Part of a small language model's weights: a variant of Muon for these matrices, 4265 steps.
MLP neurons of a small language model. Each row is named by its layer, matrix (up: input weights) and neuron, and shows model dimensions 16-79. Each number is 128 + 24 x the weight over its row's rms, rounded and kept within 0 to 255.
Before each neuron's rows, "fires on" lists the tokens most often at its 100 highest values on Wikipedia text that the model never trained on.

fires on: " to", " sur", "ra", "ap", "ar", "el"
L2.up335 [142 115 146 155 134 161 177  93 102 114 134 129 159  94 129 115 119 190 158 120  86 115 118 131 106 112 145 127 155 152 153 135 138 118 172 140 121 142 148 134  97 129 129 127 128 119 125 102 110 112 138 120 168 124 105 121 143 123 124 139 136 124 172 126]

fires on: " as", "'s"
L2.up1043 [106 173 124 156 118 168 135 173 203 153 160 132 111 100 116 126 170 127  96 104  76 128 103 162 152 131 125 121 158 115 128 106 126 172 131 186  88 105 158 136 142 119 129 147 131 139 116 146 156 117 140 104 132 148 148  89 131 123 134 128 111 102 157 148]

fires on: " pre", "re", " of", " Dist", " Pre", " rem"
L2.up1068 [152 120 148 142 142 128 138 199 138 132 159 150 108 143 117 155 165 119 138 114 145 115 121 109 165 128  98 160 128 140 110 142 150 135  94 130 100 128 166 128 135 133 128 139 101 123 155  90 122 141  99 125 150 124 110 135 127 170 120 166  92 141 117 150]

fires on: ".\n\n", "=", ":", ").\n\n", "|", ".\"\n\n"
L2.up2 [149  78 119 123  91  92 132 122  70 156 177 125 172 137 120  90 144  95 121 179 116 126  91 151  83 141 100 121 163 113 119 106 145 157 105 162 134 136  95 111 132 112  89 144 121 137 134 175 103 120 124 151 179  95 122  91 104 152 117 133 121 135 143 122]

fires on: " ", " sh", " it", " liter", "sc"
L2.up573 [153 161 182 118 137 121 104  95  81 136 153  99  82 122  88 149 143 139 103  91 125 109 124 117 127 145 108 103 168  88 113 160 118  95 156 187 123 127 128 121 180 130 145 154 129 139 189 123  96 116  90 123 153 165 140  98 107 107 121 123  96 136 116 166]

fires on: "201", "198", "192", " ", "191", "196"
L2.up175 [121 124 114 105 112 106 132 134 145 137 123 119 143 125 149 107 148 108 140 157 122 118 132 138 146 172 178 146 111 134 142 123 176 136 187 152  92 133 104 134 111 127  85  87 107 127 122  76 144  94 131 108 118 124 160 127 123 146  99 158 115 124  97 115]

fires on: ",", "."
L2.up1135 [182 111 153 134 107 138 149 140 114 101 158 170 167 118 132 112 134 104 118 176 125 131 142 120 151  97 110 175 103 130 125 154 112 103 183 121 140 143 128 120 108 132 148 167 160 149 122  74 123 120 117 134 114 116 151 142 162 111  89 111 145 131 136  95]

fires on: "y", ":", " of", " still", "ly", " is"
L2.up1111 [ 82 119  79 136 131 144 103 163 104 150 129 106 124 110 150 140 159 130  99 111 176 113 142 135 111 140 116 109 113 123  73 109 131 180 129 159 115  96 143 135  72 101 130 108 105 104 157 148 134 145 108  95 111 132  79  78 154 149 135 127 120 139 134 134]

fires on: "0", "L", " code", "ournament", "1", "200"
L2.up478 [152 122 142 167 133 179 173 112 123 137 161 154 181 117  86 134  70 118 142 102 114 119 141 168 163 106 114  92 109 106 138 124 113 116  98 117  89 109 152 139 115 128 117 126 129 121 133 148  96  89 128  65 119 145 142  97 118 144  93 131 135 130 146 129]

fires on: " ", "ing", " top", "th", "7", "3"
L2.up15 [122  93 156 143 179 117 110 134 138 136 101 134 131 100 122 132 122 134 118 142 109 160 143 164 105 173 135 132 141 113 112 116 148  62 164 139 112 129 128 133 112 119 130 133 121 149  92 116 134 117 125 139 113 143 126 147 130 139 102 147  79 142 133 142]

fires on: " (", "%", " along", " =\n\n"
L2.up898 [162 152 107 100 136 153 125 141 170 140 157 147 126 124 114 100 126 166 153 120 110  88 114 131 127 135 133 161 148 155 135 166 129 147  75 132 131 131 127  86 154 106  79 154 153 142 161 142 139  98 118 127 140  99  81  96 162 151 130 162 138 118 135  87]

fires on: " ", " sy", " d", "c", " mag", " Sy"
L2.up945 [119 139 123 131 159 134  80 169 119 143 128 119  74 144 122 181 135 116 106 100 132 105 108 158 108 123 167 128 156 139 100 134 118 141 130 128  93 157 140 117 109 151 132 101  84 174 112 121 150  80  90 152  91 137  75 147  95 138 101 148 101 149 140 117]

fires on: " also", " It", " it", " later", " then", "ly"
L2.up337 [164 102 123 131 121 166  97 119 120 132 106 116  84 105 136 140 157 112 100 159 166 124 104 107  93 129 123 132 106 153 102 154 109 123 131 163 121 181 125 150 127 157 131 166 137 167 122 129 122 132 185 128 148 115 129 155 129 109 103 165 151 127 131 144]

fires on: "198", "192", "193", "185", "199", "186"
L2.up143 [164 166 128 109 137 137  96 135 132 160 162 161 170 103 117  87 120 153 133 112 135  96 153 112 195 166 140 163 126 156 114 104 155 145 147 126  80 131 111 141  90 111 143  98 145 115 147 101 127 128 138 115 103 188 136 116 128 131  78 101 114 127 122  84]

fires on: " of", " in", "ern", ":", "ing", " near"
L2.up1052 [ 98 113 124 136  91 102 144 114 129 129  95 175 123 166 150 108 130 119  90 146 163 147 142  97 149 167 133 138 138 137 124 123  98 144 140 168 122 151 122 133  96  92 129  79  73 113 104 118 119 136 119 144 145 122 101 108 148 140 115 100  89 125 109 111]

fires on: ".", "3", "awa", "9", ":"
L2.up1142 [100 127 129 142 157 184 135 101 129 142 117 123  90  68 138 101 172 148 135 162 131 184 142 126 177  84  86  93  99  97  96 118 114 148 159  73 114 146 124 163 127 118 113 106 135 138 146 196 119 129 137 106 122 176 136 135 147 132 121 120 132 147 152 135]

fires on: " by", "n", " of", " sq"
L2.up838 [177 115 127 160 169  66 130 172 138 124 141 124  94 150  66 158 143 137 131 109 103 141 145 114 109 122  85 142  96 142  99 118  99 128 144 153 126 119 127 111 134 149 174  96 119 136 132 148 122  81 119 157 135  95 135  87 133 126 107 147 107 147 100 147]

fires on: ".\n\n", " States", "|", ")\n\n", " English", "\n"
L2.up1032 [146 129 163 120 111 119 144 119 139 164 150 114 119  61 110 159 150 133 116 138  96  75 119 162  74 144 161 151 107 104 154 120 137 108 142 119  94 113  91 101  88 124 107 129 148 148 113 128  91 131 135 179 154 134 118 140 127 140 124 114  71 101 126 137]

fires on: " ", " ref", " prom", " ad", " of", "are"
L2.up906 [117  89 138 123 157 155 106  71 136 135 154 153 128 109 117 115 133 116 107 125 100 153 172 137  64 143 132 118 106 154 110 147 160  70 152 135 122 115 157 117 156 101 145 127 152 170  97 115 117 133 143 114 161  92 129  98 126 131 109 107 143 134 143 123]

fires on: " pre", "re", " Pre", " second", "ified", " gave"
L2.up531 [119  66 151 115 135 148 120 154 127 144 147 134 126 139 137 160  91 140 144 114 127 118 124 133 158  92 168 133 128 133 124 135 109 131 114 110 142 107 143 160 167 143 130 167 102 135 162 121 102 148  91 151 122 102 146 105 118 137 140 137  95 116 106 161]

fires on: "T", "c", "og", "g", "yn", "S"
L2.up608 [151  84 129 109 126 132 127 113 153 124 112  96 141 151  99 126 133 110 148 151 125 132 139  73 133 133  99 123  73 137 155 111 130 108 111 127  75 138 132 118 125 135 139 127 148 147 136  80 132 127 110 125 118 155 112 123  79 126 119 106  92 138 139 148]

fires on: " the", "ly", "ing", " than", "ated"
L2.up421 [ 89 145 116 143 102 164 142 139 118 161 109 139 127  96 125 137 131 122 122 122 154 156 126 117 197 142 113 160 122 145 116 133  94 130 138 148 114 120 124  82 105 115 124  95 114  91 156 128 128 165 104 154 157 138 135 146 135 137 126 136  94 163 107 117]

fires on: " to", "%", "ed"
L2.up474 [109  92  78 113 138 176 118 144 146 108 102 134 130 156 104 126 129 112  94 143  73 136 123 128 148 109 116 131 157 119 171 114 105 148 115 138 104 152 136 132 110 152 138  95 113 130 163 153 104 134 114 121 104 154 116 120 173  94 123 110 105 165 109 149]

fires on: " would", ",", " is", " should", " must"
L2.up473 [147 106 119 120 151 115 103 137 167 120 156 124 147 109 146 132 145 136  73 157  94 210 145 146 111 152 150 107 107 113 118 126 121  94 163 123  94 106 113 118 123 114 125 142 113 158 165 143 128 118 125  98  94 160  93 130 151  94 137  99 146 139 156  96]

fires on: "0", " first", "7", "4", "5", " last"
L2.up992 [152 104 146 109 126 112  90 130 121 163  85 101 138 103  93 154 117 169 147 158  83 124 138  98 126 160 107 103 109 131 136 164 153 127 129 150 114 125 162 119  95 128 157 133 133 118 110 104 111 102 154  60 124 140 141 116 122  95  77 145 129 159 134 128]

fires on: " to", " before", " after", " since", "ight", " from"
L2.up238 [155 111 161 109 150 138 135 143 169 113 125 160 150 106  87 145 104 140 118 163 124  96 191 104 148 114 113 157 115 131 123 122  97 111 109 169 109 173 131 113 124 102 112 101 136 120 173 101 132 102 112 142 110 111  99 102 202 108 106  98 103 146 151 126]

fires on: " of", "ot", "ew", " old", " (\"", " small"
L2.up1119 [129 126 132  65 176 103 127 152 117 166 134 141 186 112  96 123 125 168 126 146  98 147 147 100 139 145 132 110 167 139 117 119 151  99 154 120  87 131 140 124  80 130 145 138 108 136 108 142 118 110 150 101 148 116 120 131 138 177 125  91 151 151 130 182]

fires on: "0", "2", "-year", "4", "7", "1"
L2.up406 [ 92 119 145 135 119 134 119 147 129 191  71 148 164 115 130 168 120 124  90 129 101 144 126 129 198 159 106 101 129 127 150 127 126 118 126 126 109 146 133 154 118  77 162 112 124 149  93 122 112 131 136 118 157 126 141 146 150 100 146 144  87 155 132  77]

fires on: "ly", " not", "y", "l", ":", "in"
L2.up313 [ 92 128 119 109  97 109 123 106 175 125 144  86 114  99 136 130 118 124 160 126 111 134 127 159 127 101 153 131 169 114 166  88 127 125 155 142  97 134 120 123 153 104  76  98 116 115 155 104 167 113 109  93  97 132 113  93 159 128 118 143 165 146 122  79]

fires on: " as", " died", " end", " sign", " left", " put"
L2.up383 [119 107  87 134 137 118 103 132 151 153  99  97 111 137 132  98 147  85 131 110 121 102 169 141  84 116 149 117 151  83 140 178 139  91 152 129  53 148 129 156 131  79  87 190 117 105 143  99 136 106 122 106 173  70 140 108 147 144 137 145 132 121 137 132]

fires on: " (", " ", "g", "j", "-", "ing"
L2.up480 [161 145  87 130 134 141 104  97 146 132 135 135 141 112 122 108 143 134 187 142 136  91 116 155 152 171 136 155 132 137  95 137 158 124 112 114 139 121 103 133 115 149 153 113 169 119 115 115 123 130 116 126 190 102 113  96 105 141 124  83 156 142 141 120]

fires on: "ent", ":", "5", "g", "=", " of"
L2.up69 [115 131 142 176 129 131 127 154 129 133 117 102 146 145 139 105 105 139 111 147 195  70 117 152  89 135 105  98 129 141  86  98 143 163 120 134 139 119 166 131  91 115  98 131  82 144 118 174  76 121 130 108 141 109 104  98  88 109  75 155 137 104 156  91]

fires on: " ", "19", "8"
L2.up292 [ 93  94 164 127 167 150 106 102 159 100 150  75  80 148  91 118 138  94 147 144  98  84 139 141  95 141 132 114 138 138 125 107 170 117 124 155 103 133 147 150 166  69 138 136 131 183 109  90 144  80 128  91 141 135 147 109  91 123  99 152  89 130 112 137]

fires on: "w", "iss", "l", "ens", "ts", "is"
L2.up195 [135  83 123  97 109 106 135 133 173 151 164 129 105 134 140 122 107 174 128 110 125 118 147 130 137 133 109 100 131 113 132 118 129 122 162  78  86 114 124 127 142 120 115 135 145 157 126 153 113 112 123  88 141 199 106  88 145 184 124 135 127  92 146 138]

fires on: ",", " later"
L2.up487 [151 136 159 150 100 167 101 125 139 166 179 148 124 135 157 130 160 131 134 151 142 123 107  78 141 123 114 135 138  78 116 150 115 117 182 103 125 151  66 124 126  98 142 147 160 135 115 103  90  91 118 140 121 150 139 132 164 148 110  97 153  97 133 134]

fires on: "able", " among", "ely", " much", "ially", "ly"
L2.up476 [162  69 121 161 125 115 155 124 145 149 152 112 141 154 126  82 122 139 110 127 103 121  93  94 157 145 115 120 173 143 134 170  84  96 103 158  99 140 124 155 116 112 131 115 169 116 109 151  97 146  66 114 142 135  76 109 162 154 147  90  92 167  90 132]

fires on: " ", "ature", "-", "one", "0"
L2.up377 [137 142 114 130 127 167 128 165 111 125 172 188 135 143  94 125 145 130  98  77  96  96 158 173 126 105 125 114 143 111 146 117 158  99 132 151 116 124 116 164 123 137 150 140 170 128 108 128 109 123 170  91 153 119 133 117 119  95 136 132 118 116 121 103]

fires on: "ing", "ong", "u", " of"
L2.up198 [111 139  93 119 156 123 152 165 128 147 147 144 109  93 128 152 133 153 100 135 154  80 148 135 143 168 101 107 127 152 106  71 153  91  95 141 142 133 130  92 104 134 136 116 106 109 116 131 146 109 125 145 140  99 125  74 125 124 138 182 136 157 136 115]

fires on: "|", " |", " (", " app"
L2.up1004 [140 142 119 116 119 119  63 126 117 164 154  68 168 140 141 148 160 146  99 134 118 117  99  82 129 166 123 175 132  98 112  98 138 163 110  87 134 133  59 106 142 164 101 126 107 175 101 144 119  91 106 154 157 141 176  96 126 128 111 103 149 155 133 131]

fires on: "==", "h", ":", "e"
L2.up286 [145 157 139 130 150 129 131 121 118 144 110 153  65 158  92 129 151 133 121 110 142 160 115 135 101 106  76  45 129 112 101 161 121 150 124 146 142 123 124 139 144 102 165 118 124 137 149 151 188 145 111 149 126 126  85 176  99  66 117 153  90 135  89 131]

fires on: "r", "p", "ground", "th", " list"
L2.up232 [153  75 141 137 160 149 103 133 134 135 108 131 140 131 134 159 127 136 103 133 155 162  99 134 110 144 132 101 109 117 105 143 183  89  92 141 135 118  95  84 134 141 126  99 113 141 152 121 142 106 179 114 171 136  83 101 142 147  96 134 151 102 152  97]

fires on: " number", " of", "ot", " cast", "our", " population"
L2.up386 [116 127 101 121 135 118 142 166 144 137 123 161 165 142 106 116 111 169  94 157  66 121 158 154 136 157 106  95 133 119 132 145 147 116 135 119 115 129 144 170 125 119 144 170 125 122 110 129 118 173 141 105 132 110 129 170  98 145 135 106 124 161 120 150]

fires on: ",", "1", "6", "5", "9", "201"
L2.up152 [149 134 122 105 116 169 133 122 137 169 127 121 160 110 181 132 113  97 135 123 101 146 115 125 110  99 156 136 132  93 115 127 164 147 154 114 133 125  66 152 144 118 112 152 138 143 129 117 116 138 116 129 151 133 182 133 115 151 116 123 130 123 126 110]

fires on: "ly", "%", " •"
L2.up240 [132 157 116 139  99 144 121 162 120 123 133 110  87 150 137 102 114  87 129 132 108 198 132 121 137 105 111 147 157 140 129 149  96 140 140 166  90 148 133 153 138 131 123  95 121 121 141 141 100 183  72  87 134 115 118 151 127 170  93 125 104 163 105 154]

fires on: " to", " /", " for", " season", " game"
L2.up169 [137 112 159  99 113 135 150 116 148 140 102 155 114  92  99 119 104 181 154 126 162  71 136 150 137 111  72 147 134 151 135 121 127 125 141 139 118 154 126 144 123  95 126 120 122 139  97  88  98  80 170 163 128 110 143 121 103  97 124 102 135 126 115 145]

fires on: "c", "el"
L2.up492 [111 121 128  85 127 158  81 130 120  93 111  93 135 153 103 134 153  89 146  91 106 121 132 136 172 168 146 136 131 119 103 152 100 126 104 121 123 147 142 145 118 115 151  91 164 179 145 130 126 109 104 103 124 105 115 106  72 107  69 139 103 115 111 128]

fires on: ":", " of", " and", " as", " to", " in"
L2.up114 [137  95 140 166 143  89  98 126 133 126 127 134 130 172 185  84  92 133 135 123 152 133 169 121  63 118 137 136 128 150 139 126 133 134 129 131 113 110 136 147  98 129 118 176 124 144  83 160  84 117 136 175 183  81 119  98 138 118 138 141 111 117 147 174]

fires on: " be", "ly", " is", " well", " been"
L2.up35 [161 126 115 113 110 108 143 115 143 116 150 106 161  85 146 158  98 132 148 125 127 126 138 126 106 123 104 115 176 156 102  98  57 102  84 173 137 118 120 100 176 167 154 164  88 157 182 153 176 171  79 100 137 156 157  88 119 131 112 120 113 115 131 156]

fires on: " of", ":", " represent", " to"
L2.up754 [121 107  99 138 122 148 138 128 126 127  94 161 149 133 113 104 117 142  91 136 154 127 127 110 111 156 104  75 161 133  99 107 115 128 130 136 104  63 116 149  71  94 145 101 149 119 105 107  81 115 117 121 119 105  79 111  61 120 142  77 169 116 147 116]

fires on: ".\n\n", ").\n\n", ".\"\n\n"
L2.up391 [126 137 127 167  87 128 101 104 130  92 139  92 161 126 140  97 141 141 149 146 103 155 125  89 164 139 135  99 134 103 105 126 125  98 118 145 129 136 113 107 133 112 117 158 154 127 110 109 104 138 134 182 109 105 129 114 150 167 145 109  92 126  92 125]

fires on: " con", " Con", " pro", "arg", "ag"
L2.up321 [143 143 148 131 164  95 131  97 153 100 163 124 142 147 103 132 152 187 147 144 132 151 166 138 115 118 153 152 149 119 134 109 154 148 166 150 127 164 133 131 160 139  98 111  87  86 137 135  66 174 123 129  70 146 136 108 192 117  99 103 135 124 123  98]

fires on: " be", " to", " co", " being", " under", " as"
L2.up1099 [148 125 127 157 116 111 118 160 169 145  98 105 108 119 115 132 130 148 117 130 138 154 136 151 115 159 150 120 158 163 103 150 153 134  88 157  94  64 129 128 123 167 136 135 158 183 141 163 156 154 147 107 114 111 164  96 182 131 120 133  74  91 118 122]

fires on: " of", ","
L2.up599 [160 112 106  88 138 105 135 136 147 137 134 121 112 107 138 103 152 124 126 158 144 182 129  76 109 124 141 125 148 119 131 157 126 103 153 102 111 145 131 158 112 137 140 129 143 146 138 112  87 102 135  86  97 127 133 112 105 136 137  61 130 111 111 148]

fires on: " first", " last", " largest"
L2.up248 [129 102 173 132 140  92 144 168 103 160 107  77 122 140 111 146 138 109 147 142 115 129 155 123 146 181 133 119 188  88 124 149 138  67 129 154  68 123 130  99  75 108 138  76  91 108 120 110 149  93 128 147 139 165 142 161 138 117 115 153 143 120 157 112]

fires on: " United", " of", " Australian", " countries", " German"
L2.up1034 [185 113 130 117 123 116  93 147 126 152 163 128 134  98  97  82 132 133 129 163  91 119 124  89 131 151 146 106 101 141 102 158 163 123 126 117  99 100 130 130 132 135 143 121 150 128 154 119 139 110 136  96  82 102  97 168 159 190 136  77  93 124 124 147]

fires on: "ot", " well", "ly", " only", " code", "ar"
L2.up77 [145 139 183 159 116 120 110 119 178  93 130 127 133 138 149 141 120 162 126 123 108  84 162 139 106  99  94 178 162 170  97 121 119 101 131 174 136 145 150  80 108 141 138 102  99 184 118 100 157 107  99 114 133 128 122 112 133 132 120 105 160 129 168 131]

fires on: "ly", "y", "es", "ing", " early"
L2.up875 [125 102 127 105 116 128 134 150 157 120 124  77 137 156 176 117 124 145  96  92 113  96  99 124 147  96 134 111 127 117 113 114  87 141 135 167 122  97 129 140 141 135 124 110 111 108 157 101 131  96 110 139 127 146 159 143 174 158 119 141 139 150 129 136]

fires on: " first", " one", " second", "ec", "}"
L2.up966 [158 119 141 147 125 128 168 106  77 155 115 120 110 137 128 155 108 154 106 143 148 137 161  76 124  84 160 166 136 157 144  99 120 154 114 122 149 159  95 127 136 121 122 117 107 130 127 131 119 143 130 113 126 101 148  89 136 174 132 170 151 122  85  98]

fires on: " of", "ased", "ing", " first", "u", "-e"
L2.up1066 [141 126 114 114 150 141 116 163 121 165 146 103 110 132 107 150 139 124 128 145 127 118 154 117 143 201 137 131 105 136 113 136 187 126  60 171 120 190 139 128 124 128 133 148 109 130 140 141 123 141 108 196  79  90 116 107 130 108 114 145 121 106 131 154]

fires on: "er", "en", "d", " Conserv", "ped"
L2.up496 [ 42 118 161 120 113 118  99 168 165 118  98 144 116 109 131 123 109  50  44 123 129 136 137 147 115 146 155 122 149 113 125 132 145 152 143 146 135 168 108 153 123 128 143  78 158  85 141 136 148 136 126 133 152 124 136  92 129 121 126 152 123 170  81  91]

fires on: "0", "ly", " later", "1", "ently", " most"
L2.up862 [125 133 170 132 133 148 110 136 131 140 106 140 107 143 128 152 152  84 153 151 140 106 134 121 135 114 116 129  99 112 145 145 117 126 136 142 128 167 107 102 146 149  96 136 143 141 169 159 118 125 133 177 139 151 128 138  94 100 110 150 133 156 139 102]

fires on: " (", " /", " ", "7", "ains", " |"
L2.up265 [148 149 130 147 160 130  95  96 167 161 121  93 175  83 130 122 137 133  81 153 121 129 105 131 149 157 142 161 132 119 127  95 135 120  93 147 145 126 111 127 124 135  94 108 138 147 124 122 151 108 119 161 109 128 158 121  74 113 112 137 131 168 146 144]

fires on: " ", ",", "4", "5", " one", "0"
L2.up509 [136 155 138 162 153 126 123 154 132 147 101 141 121 161  84 163 115 126 144 124  79  88 117 146 129 108 137 118 158 148 169 104 175 110 174 171 152 109  93 128 136 133 154 157 137  75 139 124 104 116 154 137 153 186 143  60 136 183 110 125 169 130 101 109]

fires on: " /", " word", " goals", " mean", "–", " me"
L2.up253 [ 97 109 176 142 180 116  65 139 164 135 188 108 130 106  78 120 123 134  67 102 117 125 121 144 115 103 108 121 123 116 128 133  98 122  96 145 142  86 151 132  99 157  88 154 165 110 114 132 176 124 157 134 145 120 118 106 140 118 134 122 117 136 118 134]

fires on: "ing", "ed", "ative", "ited"
L2.up92 [177 105 129 146 145 181 142 145 126 144 100 187 145 148 132  94 102 107 147 137 111 133 102  88 118 134  84 113 116 109 149 168 134 127 110 113  93 134 139 147 134 141 155 134 116 149 115 149  89 149 118 149 128 104 112 140 134 123 140 135  90 184 120  90]

fires on: " it", " It", " we", " she", "he", " She"
L2.up1096 [124 126 109 181 155 128 129 162 105 116 132 134 121 127 109 166 167 119 100 173 101  91 120 110 151 127  99 158 148 128 116 136 119 107 119 140 147 182 133 114 105 134 147 133 103 116 107 146 115 109 106 147 128 157  67 115 109 130 117 150 127 135 137 153]

fires on: " in", " near", " of", " ex", " mot", " fe"
L2.up889 [ 77 100 135  82 140 108 153 159 102 125  93 183 155  99 102 166  99 144 103 144 156 119 113 139 140 152 115 107 118 140 137 114 143 124 146 180 107 131 126 116 105  93 155 140  75 152 101 172 162 122 108 118 160 102 164  95 165 125 131 102 122 128  99 124]

fires on: " to", "ur", " not", "or"
L2.up60 [ 84  97 118 136 126 126  90 124 154 114 124 118 135 139 109 129  88 111 120 107 100 169 155 125 139 128 165 167 120 130 122  94 126  92  94 148 124 126 115 127 175 122 116 125 164 109 129 161  89 124 127 170 118 171 135 141 159 129 102 102 108 136 130 139]

fires on: "uk", " v", ":", "ae", " Ph", " cor"
L2.up256 [165 119 141 147 123 106 111 121 121 145 122 151  96 134  76  99 172 159 116 119 137 156 110  86 119 184 104 109 103  97 135 125 137 130 141 150 115 128 132 133 109 100 135 106 122 153 124 139 138 117 114 114 102 120 162 156 121 126 119 141 123  96 113 156]

fires on: "–", " =\n\n", " place", "."
L2.up920 [ 96 121 120  98 167 150 134 164 134 121 165 155 114 151 172 141 138 152 154 135 128 133 139 151 144 139 121  95 160 138 130 107 149 113 111 125 118 113 174 110  87 166 139 129 142 123  81 137 128 113 155 126 138  82 134 129 111 131 104 148 114 130 164 139]

fires on: "u", "au", "3", " which", "9"
L2.up984 [ 91  90 120 131 182 141 150 155 164 147 114 119 102  70 137 110 149  97 115 112 107 115 133 132 103 110 117 102 123 109 105 146 165 159 150 111 175 107  96  92 115 132 130 121 119 125 140 170 138  89 116 125 122 146 165  67 114 129  91  95 128 129 107 145]

fires on: " as", "f", " sold"
L2.up572 [117 137 135 117 151 118  85 125 142 141  78 162 135 168 133 152  93 137 120  82 113 118 165 105  81 107 135  92 126  88 131 181 110 116 157 151 116 119 159 131 131 125 119 144 138  88  82 149  85 122 143 146 116 137 134 112 121 127 134 151 128 148 112 170]

fires on: " there", " number", " also", " There"
L2.up547 [135 127 105 191 131  89 123 166 125 108 156 150 138  87 123 169 142 109 115 143 140 131 168 139 127 108  87 114 135 117 125 128 128 146 160 146 133 123 108 127 111 166 111 127 117  87 159 112 108  95 121 145 102 163 152 129  90 135 120 119 176 147  96 144]

fires on: " as", " by", ":", " feat", " of"
L2.up835 [131 112 116 135 168 124 128 150 113 100 147 100 111 109  83 127 125 163 140 143 153 156 144 135  87 133  92  86 114 135 118 131 132  85 157 137  98 144 113 126 131 129 125 132 116 111 112 180 126 140 128 146 121  77 130 116 129 157 127 190 105 135 116 149]

fires on: ".\n\n", ".\"\n\n", "\n"
L2.up385 [149 149 134 128 126 100 103  91 117 170 163 108 152 122 125  71 132 134 147 140 118 117  90 143 122 141 144 120  84 118 106 146 145  92 130 175 102 121  91 102 137 122 129 128 155 152 133 139 124 102  85 170 163  95 102 106 142 149  89 117  91 118 114 115]

fires on: " of", "\n\n", " (", ":", "o", ")\n\n"
L2.up936 [125 141 172 161 156 138 101 161 144 135 155 155 102 126 116 122 154 143 111 148 112 148 133 151  72 103 113  96 105 109 121 100 131 131  97 181  99 143 121 167 143 126 133 142 112 123  83 136 174 136 136 146 146  90 128 150  93 140 139 158 145 147 146 120]

fires on: " ", "201", "202"
L2.up638 [130 106 106 137 152 146 103 116 113 156 125  90 139 147 112  95 122 120 121 142  99 125 107  97 119 190 100 160 146 129 121  90 156 121 142 150 137 146 123 146 148 121  97 103 171 157 137  89 123 116 158 156 135 161 135 140 117  79 117 170 123 157  99 142]

fires on: "6", "0", "9", "ip", "198"
L2.up351 [101 137 136 149 113 182 126 113 145 141 118 148 128 126 165 123 108 125 132  76 179 136 114 117 122 134 152 132 112 182 158 115 131 149 115 118 142 110 115 149 155 129  68 159 128 128 193  93 156 163 155 138 102 176 122 102 126 112 156 100 120 100 143  99]

fires on: " as", " there"
L2.up106 [116 128 104 154 119 141 117 150 169 128 164 147 137 108 129 124 119 127 140 134 113  98 163 154 107 161 163 104 117 156 153 126 133 159  40 137  97 119 118 143 141 139 153 154 109  98 108 137 157 122 151 117 163 159 111 140 161 123 130 121 105 108 128 130]

fires on: "es", "is", "ue", "tt", "as", " which"
L2.up481 [110 102 117 128 118 180 123 139 124 155  93 119 135 166 105 140 140 101 129 124 158 116 147 185 167 112 156 134 158 126 109 158 182 144 160 137 170 121 122  94 124 154 153 106 144 104 122 143  96 115  87 156 100 130  71 101 113 139 160 188 147 115 149 106]